Weights of a small transformer language model.
Size: 13 layers, 6 heads of 32, MLP 512 GeGLU, 6.62M parameters.
MLP neurons of a small language model. Each row is named by its layer, matrix (gate and up: input weights) and neuron, and shows model dimensions 48-143. Each number is 128 + 32 x the weight over its row's rms, rounded and kept within 0 to 255. A neuron's up and down rows have the sign that makes its largest values positive.
Before each neuron's rows, "fires on" lists the tokens most often at its 100 highest values on Wikipedia text that the model never trained on. A number after a token or word is its count.

fires on: " v" 11, " c" 9, " l" 9, " m" 8, " p" 8, " j" 5
L6.gate440 [131  63 108  62 111 125 147  88 145 119 183 164 123 117 108 121 171 155 171  94  79 128 133 172 108 135 128 118 126 176 162 170 146 145 122 151  99 136 102 129  92 158  98 178 105 138 102  57 113 155 156 157 142 170 155 138 161 158 132 169 160 128 109 150  90 146 127 142 150 188  90 157  84 117 136  83  88 103  66 118 102 111 164 110 170 169 136 131 162 126 133 123  86 105 185 108]
L6.up440 [166  91 134 136 126  95 139  99 127 130 132 146  75  98 100 120 121 135 155  53 132 156 120 161 152 143  96 136 149 116 167 132  79 112 156 175 147 132 127  82  80 113 169 141 153 133 151  94 141 170 139 156 161 197 177 150  88 136 145 156 128 113 165 153 139 119  72 119  62 182  97 148 164 110 114  96 147  79  86  83 103 138 150  72 140 146  99 143 132 129 214 190 173 154 158 144]

fires on: " " 81, "st" 8, ":" 4
L6.gate442 [117 150 163 228 134 119  94 164 124 146 127 156 123 152 119 139  77 158 136 136 143  97 131 134 119 128 132  99 143 118  62 153 165 148 187 169 115 157 129  89  99 143 131 119 155 147 169 112  64 162 111 102 158 121 139 130 143  81  44 145 132 170 163 174 132 118 174 123 143 107  96  58  74 139 185  99 160 158 175 151 131 156 107 117 175 119 126 121 151  92 162  93 117 132 104 157]
L6.up442 [131 142 123 129 142 154 130 152 104  85 136 134 183 104  89  96 206 117 121  85 131 132 174 142 156  84 167 100 189 132  96 151 170 110 109 151 125 144  86 127 155 154 127 144 115 171 118 104  99  89  90 105 170 154 134 149  89  92  58 161 122 158 120 173 128 118 133 134  92  76 141  76  96 107 156 127 117 150 108  89  86 111 134 142 156 134 143 100 124 127 129 143  91 150 114  87]

fires on: " tr" 28, " Tr" 27, " per" 23, " ac" 6, "ex" 6
L3.gate315 [116  88 150  65 123 139  29  84 103  84 139 148 131  84 136 168 120  83 158  92 127 149 122 115 116  87 123 129 107  43 157 141 142 150  73 200 164 129 140 118 133 199 117 153 150 141  99 164 119  98 191 168  95 145  92 146  92 137  60 117 188  99 123 108 174 169  96  76  85 123  75 147 145 121 132 116 135 177 119 131 146 137 116 175 137 154 121 209 130 149 130 127  57 119 142 156]
L3.up315 [131  76 154 102  98 120  89 132 164  88 158 187  63 118 110 116 128 136 111  68  94  82  96 109 114  75 157 150 153 152 198  83 130 117 125 117  80 125 167  88  81  98 135 114 106 101 125 115 164 101 147  77 107 151 123 146 125 156  61 146 122 162 107 144 154 139 103 103 160 158 155 109 146 171 121 152 134 107 151  70 117 172  77 147  91 141 111 113 183 124 163 104 159 116 135 135]

fires on: "k" 20, "n" 16, "b" 15, "l" 10, "d" 6, "m" 4
L10.gate470 [179 116  89 140 164 117 117 167 181 112 129 119 133 166  85 135 141 163 168 179  54  98 123 100 141 139 138 133  83 137 124 102 141 137 135  95 169 129 121 117  99 103 135  95 149  42 131  81 148  82 100  51 131 170 115 130 143 113 115 162 126 138 190 110 145 124 127 123 128 138 178 157 114 136 121  66 148  93 125 129  98 128 140 112 153 176  94 163 245 182  76  97 167 136 115 101]
L10.up470 [171 118 139 120 120 128 149 114 181 111 208 108 133 144 137 107 120 115 183  87 120 125 106 158 146 147 134 124 170  50 166 139 185 138 104 142 152 109 195 177 159 160 148 102 178  96  97 124 133  78  98 142  83 149 109 171 168  93 180 132 152  93 120 136 110 152  96 119 106 178 138  97 156  99 126  98 162 129 140 157 135 175 126 116  66 140  67 122 203  39  94  59  93 124 118 149]

fires on: "," 65, " and" 21, "." 11
L3.gate25 [146 135 118  68  71 122 136 122 139 109 151 183  77 143 103 153 130 158 177 144 136  96 194 120  95 134 103 125  65 171 111 179 144 149 143 110  79 144  74 139 122 115 167 172 165  49 171 152  63 114 123 132 163 131 145 114 124 165 136  89 191  86 154 127 127 152 135 109 167 204 134 152 103  99  94  91  83 135 135 161 115 176 143 151 133 142 176 109 202  78 102  88 115 142  98 162]
L3.up25 [155 162 103  84 164 133 184  75 134  97 129 194 149  92 144 182  77 157  73 189 172  64 144 160 185 117 119 106  74 149 132 109 192 169 142 135 120 149  86 125 114 118  91 170 170 107 133 139  90  91  91 126 134 101  67 115 102 161  85  49 188 108 142 129  94 105 143 160 122 201 115 131  91  98  82  73 124 156 142 142 118 153 147 166 130  91 180 190 138 154 109 151  82 128 109 143]

fires on: "in" 39, "ing" 9, " place" 8, "ring" 7, "l" 5, "ent" 5
L5.gate168 [127 148 115 126  74 157  62 197 139  75 159 161 126 185  86 167 147 135 146 129 145 152 147  91 150 116 117 102 138  95 191 134 136 150 149 158 161 151 102 126 110 117 146 157 135 121  99 124  90 192 153 171 116  71  99 125 108  98 164 111  93 214  71 164 131 123 133 121 135 134 112  85 129 129 109 105 103  86  99 139 149  93 121  58 136 111  96 137 161 135 145 169  93 131 111 120]
L5.up168 [130 121 134 163 118 102 160 102 146 128 166 159 123 178 122 110  94 119 129 212 142 138 127 100 114 127 113 124 154  90 104 112  95 117 176  57 106 111 143  99 145 114 115 118 156 130 179 114 122 134 143 136 114  95 122 111 116  96 187  95 111 152  83  82 114 183 125 129 115 159  92 123  72 165 139 130 129 151 138 130 196 176 163 178 192 146 137 137  73 142 101 137 114  89  94 195]

fires on: ":" 24, "″N" 9, "3" 8, " born" 7, "born" 6
L5.gate252 [ 56 124 103 135  98  96 104 132 118 135 169 164 134 126 165 107 127 113 108 139 135 100  96  87 107 142 122  99 199 170 123 184 115 123 102 111 144 144 145  92 145 169 140 128  95 128 186  92  82  84 143 148  84  58 111  96 126 101 136 163 137 154 137  91 131 147 126 103 156 125  84 135 100  73 226 133 109 137 169 122 101 156 120 104 178 136 107 127 149 120 164 150 128  98 112  77]
L5.up252 [145 173 120 167 170 127 124 135  42 155 147 103 165 153 181  96 165 159 140 142 141 144 187  39 162 108 150  76 152 146 131  78  89 135  74 149 172 112 119 147 151 167 149  88 129 176  86  53 160 119  80 143 136 114 101 157 137  78  66 143 110 125 107 123 137 138 165 140 138 153  83 135 126 122 161 124 176 115 193 127 121 118 134  96 143  87  73 139 108  75 140 151 104 110 104 101]

fires on: " by" 94, " By" 4
L3.gate411 [ 94 151 174 103  85 197 147 104 206 170 151 104 107  91 121 190 120  73 112 145  66 102 116 131 118 117  69  98 165 166 119 131 189  99 152 111 121 156 147  85 137 102  88 131  77 106 102 191 172 142  98 138 143  88 162 113 217 134 160 126 122 201 114 131 111 152  97  85 170  87  89 121 130 121 151 115 120 162 125 174 129 135 133 116 151  95  87 103 131 121 130 117 105  77  81 210]
L3.up411 [159 159 123 134 102 129 123 118 161 140 149 107 138 142 124 148 153  77 132 163  91 107  98  66 117 129 137 114 186 136  38  72 188 148 154 129 213 163 145  85 150 122 131 107 108  96 120 104 131  98 107 128 172 113 186 129  98 100 134  75 181 130 116 119 134 121 117 132 154 103  88 131  96 110 147 171 100 106  84 147 147  78 141 137 169 112  79 123 109 125  98  60 116 101  95 169]

fires on: "," 48, "." 15, " of" 9, " that" 8, " to" 5
L6.gate213 [149 135 125 113 105 122 121  98 115 141 112 117 159 174 123 146 124 120 113 142  94 129 145 138  62 171 149 168  95 133  78 106 116 125 158 173 130 107 144 123 145 139 112 136 150 147 119 143 125 133 103 162 161 105 142 162 159 149  95 110 115 161 116 129 149 172 104 164 122 142 133  86 130 149 125  88 144 159  81 125 113 148 176 111 113  68 163  46 175 143 114 182 170 131 177 138]
L6.up213 [141 154 141 140 125 126 118 145 168 186  92 120 148 132 160 117 103  99 145 113  89 166 167  72 136 150 133  80 106 167 105  85 151  76 103  56  88 137  90 134 147 156  92  64 130 146 170 159  70  93 108  98 161  83 178 141 132 133 118 187 137 166 126 137  18 123 122 159 115 151 166 131 188 164 113 136 186 142 177 100  76 113 176 117 145 110 157 116 112 103 182 126 145 151 157 103]

fires on: " and" 26, " —" 22, ":" 21, " on" 11, " by" 5, " at" 4
L3.gate166 [202 148 125 140 124 136 138 178 117  83 104  92 141 107 200 161  79 110 138 171 175  86 189 152 127 144 146 163 152  95  63  90  86 149 158 127 137 114 141  80 166 148 118 144 194  73 161 150 132  85  86 148 136 126 130 131 136  68  90  92 157 180 130 116 125 129 134  99 125 112 104 104 106 103 111 181 130 151 142 116 113 163 119 148  96 129 141 149 107 130 123 133 117  92  97 110]
L3.up166 [ 88 116 110 153 136 141  80 116 123 103 148 161 154 118  87  99 154 149 109 192 176 162 143 175 187 105 164 129  83 155 133  45 144  91 150 101  75 164  97 120  99 131 168 130 112 152 123 146 188 106 129 150  99 174 121 162  97  85  86 131 140  83 114 159 113 148 126 172  96  89  85  67 118  81 129 141 119 125  99 116  99 145 124 141  81 105 148 162 129 168 128 142 165 130 132 159]

fires on: "s" 44, "ons" 11, " Jr" 10, ".S" 10, "A" 9, " Cons" 5
L4.gate317 [ 88 102 118 120 102 146 123  90 167 147 131 123  98  74  73 146 115 150  80 127 129 195 166 106 103 118  88  74 165 131  99 101  87 152 166 194 116  94 110 115 124 143 118  47 125 167 174 122 116 213 132 159 155 104 112 167 116 111  85  84 175 173 106 123 190 119 157 107 197 146 141 145 166  57 119 155 158 162 185 137 123 113 105 131 121 129  93 186 145 158  66 112  95 167 155 129]
L4.up317 [133 147 157 112 161 137 133 125 170  83  99 106 127  93 132 132 125  89 155 135  97 124 107  96 128 120 123 142  88  92 153 154 117 105 127 155 103 156 158  86 166 101 128 165 149 120 127 158 116  63 164 158 131 104 144 168 153  78  80 107 142 120  72 106  94 143 116 140 216 147  74  52  84 159 146 129 139  98 113 187 180 115 118 175 157 104 174 179  39 127 121 189 104 143  96 147]

fires on: " " 93, "-" 5
L4.gate101 [139 161  87 144 118 106  71 152 150  93 139 131 131 165  78 175 151  54  87 107 126 130 103 103  73  91 181 173 127 120  89 187 140 145 115 114 138 136 151 120 162 117 141 148 157  77  89 145  55 130 126 200 185 133  94 203 197 121 114 182 121 150 131 113 118 197  76 163 113 127  86  98  69 164 200 139 168 107 147 174 183 116  89 125 154 137  89 108  83 192  84  91 105 135 172 146]
L4.up101 [148 106 137  98 168 130 173  89 118  82  82 119 165 123 107 148 141  94 129  98 186 129 200 139 172  82 149 113  57 145 127  96 191 172 112 179 139 106 115 150  86 124 114 109 169  66 147  85  99 127  84 153 116 159 121 170  98 144  89 142 163 163 165 184  93 115 157 134 119 120 143 114 124 116 157 116  99  40 143 117 102 143  67 216 141 131 104 158 105 128 118 110 155 150  83  96]

fires on: " is" 51, "it" 23, " was" 8, " " 4
L8.gate494 [126 110 140 129 116 128 103 166 166  63  97 105 156  96  80 145 115  58 127 108  93 136 117 138 117 109 161 146 183  67  68 159 133  84 100 166 144 143 111 108 152 131 198 120  87  93 158 135  69 142 150 200 136 136 106  71 164  91 121 127 137 144 147 188  87  87  92 161  85 161 154 120 191 121 119 183 133  55 169 121 159 118 137 166 182 176 153  80 116  95 100 114  91 121 121 128]
L8.up494 [129  64 149 110  90 208 161 143  94  77 126 168 124 166  98  91 107 172  86 118 122 132  94 150 144 118 131 122  91 102  71 128 198 147 131 113 103 156 149 165 154 139 178  90 166  94 177 130 115 140  74 128 125 149 164 115  72 120 141 119 128 145 178 219  97 146 183  87 161 115  84  87 122 131  62 122 162 167 118  93 180 125 105 167 153 120 171 147 140 138 125 146  73  98 151 167]

fires on: "l" 70, "s" 8, "n" 8, " and" 4
L6.gate312 [119 144 143  86 147 132  83 160 174 108 122 133 152 113 168 110 112 144 120 115 180  86 111 127 141 142 156 135  76 164 103  78 178  89 139 110 146 211  95  88  78  89 167 100 145 104  76 133 140 105 104 161 123 100  80 154  93  86 111 168  86 125  98 163 165 150  69  77 141 148  82 127 123 187 133 186 128  88 107 114 133 148  99 130 132 143 138 130 179 138 161  96 154  76 104 110]
L6.up312 [186 154 141 102 113 133 153 107 188 146 143 115 168  95 135 102 182  62 126  94 112 172 164 124 160 134  95 108 109 149 168 112 156 168 138 122  96 149  72 124 134 148 120 156 137 129 148 124 144 101  84 119 142 172 157 165 182  32 172  90  70 119 110 147 117 172  79 140  91 191 112 122 143  88 154  79 163 147  86 124  81 134 117 192 158 126 148 180 158 147 125 107 103 164 183  94]

fires on: " " 93, " m" 7
L4.gate441 [ 98 103 125 157 120 114 146 124  81  73 101 153  88 107 106 139  68 144 190 185 123  91 122 158  72  88 165  99 116 115 128 143 173 105 180 128  72 126 138 102  72 124 119 146 126 123 102 155  53 135 110 127 141 143 129 139 129 141 160 124 140 164 180 134 159 108  86 140 175  80 173 131 175  78 170  91 138 120 161  85 115  72 101 170 143 109 130 139 114  50  95 121  88 156 172 190]
L4.up441 [152 121 154 152 112 150 180 123 102 104 193 128  77 120 151 166  98 201  98 148 100 133 122 174 153 113 149 102 128 169 118 131 166  87 153 140 110 145 151 155 135 136  84 146 128 159 151 166  94 130 138 162 146 140 110 157 128 122 106 115 123 149 159 139  82 134  83 133 107 150 166 124  85  60 111 104 120 153 110 135 138 129 158 105 131 132 171  94 111 122 167 128  96 175 144  80]

fires on: " and" 45, "," 26, " or" 11, " (" 8
L4.gate502 [130 117 181 129 135 124  77  81 111 160 149 169 126  97 124 136 134 142 155 159  74 122 182 177 162  64 129 139  92 150 102 122 201 131 119 105 131  75  52 127 144  78 156  71 135 113 103 115 123 144 130 128  97 132 121 116 167 195  67 123 173  86 123 162 112 119  94 140 112 114 101 173  77 136  91 102 108 155 186 142 135 166 127 108 161 193 145 175 118  64 162 140 105 141 137 145]
L4.up502 [129 100 132 163 155  98  95  95 110 101 160 188 124 143 112 126 174 210 135 142 106 107 164 148 149  92 104 127  90 158 103 121 152 179 106 160 106 168 168 128 162 134 118 193 199 102 134 112  72 127  61  66 118 139 100 134 118  75 146 128 123 120 132 120  99 144 132 113 129  94 135 146 124 164  88 124  84 118 128 154 121 216  98 159 122 157 135  69 101 169 145 163 114  98  72 117]

fires on: " en" 18, " Per" 15, " Tr" 13, " En" 11, " per" 8, " Par" 7
L10.gate375 [153  78 149 151  90 143 122 192 118 140  45 162 107 112 108  93  91 137 162  70 141 156  98 123 102 116  82 123 212 149 166 124 148 106  74 178 144 122 151 109  82 107 177 134 137 142  94 112 158  67 127  92 116 153  42 117 126 100 114 123 105 105 122 191 141 157 197 130 104 117 130 132 110  99 189 137 130 130  98  82 146 125 113 160 129 136 131 144  96 150 146 117 105 120 145 115]
L10.up375 [158  67 121 141 102  95 145 151  90 111 105 134 104 120  87 103 134 102 184 142 152  99  98  97 105  79 163 117 163 138 160 156 123 147 167 128 139 122 130  92  88  88 139  93 127 106 129 148 136 161 129 150  84  81 108  81  82 120  98 145 105 182  92  92  75 138 166 133 152 125  95  97 155 148 139 128 147  97 139 112 151 188 165 147  84 160 149 136 189 108 130 116  81 145 132 178]

fires on: "." 82, "," 10
L6.gate235 [120 144 181  85 136 101 121  42  98 133 138 146 141 151  96 171 122 189  86 179  72 177 129 186  81 134 103 149  48 188 109 169 140 151 105 149 129 155 144 123 113  94  96 153 141 140 162 138 142 121 100 111 114 106  81  87 134 123 167 104  71 111 144 146 180 171  93 107 124 112 106 138  96 133 154 104 112 123 137 177 159 139 147 111 153 137 179  86 142 184 149 133 136 126 138 140]
L6.up235 [ 78 151 119 101 133 130 133  72 172 146 137 129  91  97 139 114 108 122 197 132 125 164 154 174  81 139 205 133 112 116  50  54 112 108 159  99 112 161 122 158  93 128  79 119 112 159 188 140 129 124 109 122  47 126 136 162 110 181 132 132 114 114 126 104  95 144  96 153  84 126 167  78 118 182 120 167 150 174  97 110 153 188 145 157 105 135  92 154 144 155 134 111 113  96 170 115]

fires on: " b" 42, " B" 25, "B" 18, "b" 5, "-b" 5
L10.gate238 [ 62 147 177  98 135  92 161 137 122 138 143 186 108 119 106 138 144 149 156 126 171 134 107 134  57 190 154  72 121 128 115 125 183 151 123 142  74 126  73  95  86  81 170  61  98  97 104 126 133 140 133 100  85 103 121 102 111 133 173 111 119 104  94 106 182 134 108 173 102 156 117 109  77 115  89  98 149  51 152 154 194  98 179 133 160 113 126 182 122 148 167  65 134 102 111 130]
L10.up238 [138 112  99  78  97  65 146 115 123 103  78  94 117 178 162 106 175 146 108 159 134 115  86 129 127 131 130  86 126 157 117 109 178 184 159 138 154 103 173  94  70 119 158 131 145 110 103 114 160  76 161 149 174 112 101  94  83 129 118 137 132 117 141 113 134 136 141  51 101 101  88 115 115  82 182 154 188 120 190 127 129 133 189 159 116  50  50  89 105 127 174 151 139 122 122 176]

fires on: " to" 23, " of" 23, " while" 12, " following" 7, " " 7, " part" 5
L3.gate99 [143 135 149  91 102  79 129  90 119 162 168 174  89 177 125 163 163 139 100 113  99 121 165 132  55 118 134 110  78 156 126 102 157  94 188 122 134 170 141  96 122 141 108 129 143 101 124 122  88 146 157 147 220 119 119  93 110 143 150 155  77 133 145 120 161 121 142 118 130 112 187  68 134 100  93 103 121 111 200 165 117  76 168 118 158  85 127 131 146 112 106 117  76  62 157 172]
L3.up99 [126 130 112 107 147 107 141 135 123 108 110 125 109  94 115 110  92 179 130 150  46  83 163 134 104 102  79 108 131 109  87 139 167 173 125 127  86  92 119  81 147 123 143 175 136 146  76  98 183 189 116 128 111 100 122  90  93 177 139 108 166  96 173 113 136 131 184  64 139 150 179 142 153 174 133 114 122 155 138  95 156 153 130 108 111 107 108 144  97 140 134 200 169 119 118 177]

fires on: " of" 14, "all" 14, "-" 7, "a" 7, "al" 6, "e" 6
L8.gate370 [155 188 130 147 105 148 109  98 107  96 162 158 154 148 177 120  85 148 105 118 111  85 124 138  77 179 131 108  99 122 194 153  86 174 136  75 152  98 155 139  80 155 163 136  83 128 122 173 114 171  72 119 139 128 112 101 149 105 147  93  69 118 165 174 132  99 170 104 160 128 150  93 138 120 129 160 165 119 149 166 151 152 136 146 138 162  66 115 167 153 130 159 121 152 127 220]
L8.up370 [ 89  82 100 127 113 125 113 204 115 134 147  65 104 169 125 130 105 111 160 138 165 131 121 127 126 119 179 116 124 142  99 108  99  88  63 127 121 111 115  99 113 153 171  65 145  88 140 167  77 116 107 186  94 134 117 100 165 156 119 127 156 122 153 137 137  81 142  95 159 140 105 164  98 200 151 159 113 123 189 151 146  76  74 142 164  98  96 143  72  92 164  88 111 125 113 186]

fires on: "," 53, " " 6, "-" 4
L8.gate142 [124  93 116 122 103 120 108 175  76 115 132  84 108 100  98  78 133 203 130 148 112 178 155  62 114 115  56 122  70 126 109 195 173 135 167  86 107 144 131 117  64 128 142 144 160  98  91 130 122  86  91 128 160 118 164 156 101  85 181 145 175 144 211 209 101 147 136 116 121 116 157 116 133 133 137 152 122 167 117 131 116 153  78 164 133  81  69 125 205  99  95 137  90  93 136 191]
L8.up142 [132 101 133 122 145 140 149 133 101 126  97  91  87 126  39 101  85 149 177 137 140 157 100  95 122 104 179  98  95 161 102 125 148 158 128 150 143 155 110 129 146 147 175 135 122 137 130 160 151 113 149 153 189 121 207 161 141  85 168 160 199 110 166 162 112 122  75 183  86 174 183 129 146 148  81  99 112 150 141 111 159 143  98 191 140 130 108  74 147 121 131 158 116  88 153 112]

fires on: "st" 46, " st" 21, "-st" 10
L6.gate176 [ 71 100 187 118 123  80  85 138 157 119 127  98 149 101 149 166 187 116 105  53 118 175 113 109 160 121 132 126 155 118  75 145 115 121 119 102 152 143  97 119 101 116 120 132 148 169 137 163  51 163 119  68 164 126 106 146  79  80 110 120  97 173 172 126 143  87 177 144  92 144 142 119 153 180 142 166 185 149 122 154 109 161 149 134 141 127 162 116 123 133  94 107 159 120 121 138]
L6.up176 [109 116 163 107 119 132 195 100 138 176 161 172 138 131 126 102 165 153 145  89 188  82 133 180 145  58 170 122 158 141  97 126 116 126 119  79 118 190 138 186 117 130 102 124  95 103 114  40 169 116 107 128 117 115 114  95 149 112 108 118 151 175 101 113 145 126 106  92 148 128 134  69 123 170 104 172 101 120  87 110  82  74 171 134 186 117 108 124 132 112 151  72 126 138 137 181]

fires on: "ad" 50, "t" 12, "ab" 10, "d" 8, "ac" 4, "b" 4
L6.gate220 [194  50 136 181 149 107  79 181 172 100 158 112 129 134 124 205  99 172 158 147 153  82 161 132 121  72 126 169 159 139 173 152 145 144 117 167 112  78  93 153 176 154 106 116 120 105 109 125 148 147 108 147 141 126 121 182  91 125 109 108 147 150 152 100  97 155 189 146 128  69 126 163 106 124  88 143 162  85 164 115  81 134 148  86 155 141  72  96 117  86 127 166 159 115 125  85]
L6.up220 [155 160 118  59  98 112 162 149 171  93 106 103 158  73  94 116 111 132 142 133 132 128 176 111 119 118 150 130 161 173 179  92 162 151 128 125 142 189 138  64  99 165 192  51 113  82 170 129 125 113 130 170 152 146 169 148 102 118 105 157 119 104 132 116 150  56 173  39 130  96 133 174 135 123 163 152  88  74 101 159  73 117 121 136 138 175 107 100 116 114 133  98 143 171 178 129]

fires on: " of" 20, " to" 20, "ed" 7, " |" 6, " held" 6, " for" 4
L6.gate318 [104 126 162 132 143 155 196 163 120 122 126 100 110 124 133 137 151 125  95  85 128 106 162 140  67 142 108 104 170 140 197  69 145 127 119 139 150 175 101 100 132 151 182 136 136 153 147  96  58 197 163  50 132  97 149 154 152  53 101 151 145 130  75 185 154 116  45 127 142  70 102 144 171 133 136 133  98 139 109 148  57 156 155 185  91 130 100 141 146 116 128  83 118 132 127 146]
L6.up318 [111 164 102 102  91 140 150 128 150 124 140 104 118 122 101 121 151 139 143 142 131 153 117 128 124 104 137  91  75 116  82  77 124  47 130 107 122 144 166 118 173 119 209 125 103 196 120  46 102 144 135 115  64 138 112 111 112 104  88 128  98  79 183 178 226 108 122 146 126 121  63 129 128 131 124 185 124  66 119 124  76  79 159 154 128 188  77 144  96 111 107 119 111 134 129 130]

fires on: " b" 80, " m" 6, " B" 5, "a" 4
L10.gate10 [153  46 158 147 126 100  99 177 144  93  99 161  81 106 135 135 167 152 155 116 121 131 123 116 114 121 168  53 112 127  87 122 171 103 168 100 102  97 151 123  68 123 139  57  91 188 114 211 133 156 103 130 148 125 150 100  99 110 169 108 164 159  85 143 140 183  72 151  89 138  81 123 122 144 107 207 123  91 119 174 123 124 121 127  83 132 138 138 126  85 136 131 145 107 139 134]
L10.up10 [ 96 113 136 138 155  91  89  90  85 128 155 141 107 143 117 128 150 167 117 138 140 183  91 120 110 137 150 140 109 123  20  59 125 171 138 111 125 139 126 171  48 166 128  61 159 145 137 181  52  73 155 133 160 111 163 141 170  83 133 155 164 143  98 187 101 165 134 137 205 154  97 130 166 146 155 108 154 167 157 182  91 164 170  97 152  93  87 149 136 108 135 160 153 150 120 148]

fires on: "red" 17, "m" 11, "b" 7, "f" 7, "t" 6, "ert" 6
L5.gate7 [ 98  88 160 181 106  91 136 130 176 160 137 148 143 112 108 185 117 107 100 125 166  87 116 132 108 109 116 143 161 170  90 207 165 167 114 116 142 125 144  87 182 122 135 112 128  91 143 109 136 178  84 129 198 147 179 119 138 112 120 162 178 125 119 144 158 111 130 156 159 153 142 123  99 109 174  99 106 151 163 108 145 118 158 124 185 110 151 162 145 137 150 100  94  41 148  96]
L5.up7 [111 146 105 179 159  80 127 125 140  57 147 122 160  84 108 124  63 134 110 170 124 116 106  90  88 154 116 154  77 151 143 105 179 104 134 104 157 172 102  97  88 173 131 132 118 122 121 147 162  87 129 168 123 114 181 137 160 141 138 149 177 117 140 118  84 127 147 115 146 126 113 165 109 195 111 140 154 103 121 126 112 121 170 119 142 174 103 175 142 173  93  93 102  82  93 141]

fires on: " and" 75, " &" 8, " or" 5
L5.gate66 [141  93 176 138 195 135 105  75 166  94 158 166 118 146 143 150 168 129 170 173 129 110 204 179 135  71 127 121 119 138 132 124 154 148 113  92  99  70  85  61 100  73 149 147 128 137  59 139 126 196 159 118 156 120 151 149 156 115  65  81 139  86 167 136 147 115  61 152 173 119 124  56 123 162  79  81 104 142 166 142 139 120 162  73 142 185  65 154 124 118  89 137 107 132 123 150]
L5.up66 [110  84 117  93 119 133 105 164  86 152 154 139  82  83 142 145 161 235 149 174 115 173 169 132 177 157  94 145 160 126  56  91 123 126 109 176 119 101 117 168 151 141 123 186 138 143 125 100  72 105 200  44 148 180 125 128 160 117 104 189  98  92 165 108 160 176 111  91 132 101 122 123 145 127 117 178 129 149 126  78 109 167 158 110 167 137 149 165 149 151 194 107 157 141  98 118]

fires on: "l" 54, "b" 14, "isl" 7, "er" 5, "leg" 4
L5.gate178 [168 176  95 171 103 175 134  57 144 138 130  92 130 134 147 156 131  94 180 115 120 124 173 106  95 101 163 141 118 144 100  79 141 177 170 148 119  61 122 149 111  81 145  92 118 117 131 131 120 165 157 111 118  77  86 133 170 202  85 117 148  87 163 187 172 120 136  87 115 140 141 141 146 167 104  66 153 131 141 127 143  76 145 109 129 161  75 198 166  97 172 142 118 128 146 188]
L5.up178 [135 106 141 106 131 146  96 159 148  91 176 155 113 161 146  85 159 114 110 128  68 142 129  84 164 137  87 156 174  84 131  70 197 153 114 136 113 119 137 137 141 136 111  71 146 130 103 152 167 147 178 109 136 129 122 148 126  58 125  92 112  75 168 151 145 136 124 101 115 146 106 136 111 133 143 146 119 130 128 151 116 129 143 190 181 194 133  87 149 106 117  73 131 148 108 127]

fires on: " for" 24, " of" 17, " to" 11, " t" 11, ":" 9
L10.gate172 [182 114 173 118 104  99 127 127 111 139 142 117  96 125 117 159 110 165 138  91 130  75 146  96  73 179  92  91 151 177 112 115 127 114 136  87  99 177 155 149 177 175 185 121 170 102 120 102  72 166  98 139 124 181  84 145 152 100  91 109  48 156 111  63 111 144 118 126 140 114 125 130 114  91 169 135 151 136 146 157 160 165 136 163 120 113 108 166 113 140  94 121 180 110 111 150]
L10.up172 [ 97 152 156 130 155 139  96 197 160 144  93 156 140 169 146 120 145 167 130 115  70 164 162 116  45 105  53 104 155 156 153 119 119 100 109 122  96  98 121  93 128 179 162 122 125 134 135 105  63 136 133 127  69 126 109  81  54 112  93 126 140 117 121 117 136 125 112 162 112 171 146 179 164 128 128 141  90 103 143  58 133 125 158 140 128 121 118 128 134 104 138 129 111 167 145 158]

fires on: "ay" 36, "ly" 23, "ry" 9, " career" 8, "Career" 4
L5.gate301 [126 120 145 178 126  92  73  72 122  80 154 149 112 121 155  91  37 152 134 143  74 171 133  95 140  89 115 145 107 158 215 152 105  94  77 205 119 105 126  85 102  98 120 174 149  61 156 183  91 103 109 151  92 142 138 117 129 132 164 103 149 124 150 124 191 166 173 131 123 139 110 139 137 103 124  83 114 134 145 133  85 106 155 147 178 145 143 158 123 143 152 131 117 142 144 128]
L5.up301 [157 160 171  96 107 135 164 141 100 125 120 170 110 120 150 122 119 146 120 148 189 153  77 129  50  86 117 116 100 124 122 176 130  97  94 183 101  74 152  90 132 106 147 125 156 114 141 121 111 159 172 155  99 110 185 157 101 150  86 130  92 129 119 160 108 150  95 158 127 160 121  61  45  99 124 123 124  97 111 121 140  96  73 154 127 156 112 120  89 128 147 178  91 143  66  87]

fires on: "k" 25, "ast" 10, "ow" 6, "ine" 5, "ong" 4, "ost" 4
L8.gate243 [147 157 114  96 193 101  39 158  70  75 141 141 187 119 104 114  78 118 107  85 105 146 143  95 107 170  88 119 122 114 149 132 179 108 191 133 164  83 135 101 180 151 128 160 150 170 147  92 164  94 154 146 138 145 141 134 164  89  99 147 121 144 161 114 148 154 100  98 207 133 113  81 133  97 179 162 101  91  94 108 190 125 123 132 144 160 162 136 162 115 124 112 162 110 122 126]
L8.up243 [ 79 176 148 130 177  83 183  71 118 138  94 123 131 102 146 136  73  99  91 118  58 132 127 107  76  91 111 119 154  74 171 230 158 123  81 121 113  90 130 129 180 159 146  87 139 167 138 153 122 186 132 121 115 134  79 132 124 102 123 133 188 102  88 116  73 129 168 162 141 188 182 110 205  81  75  74 120 163 128  99 118 104 142 154 133 135 107 125 117 140  89 115 119 128 147 158]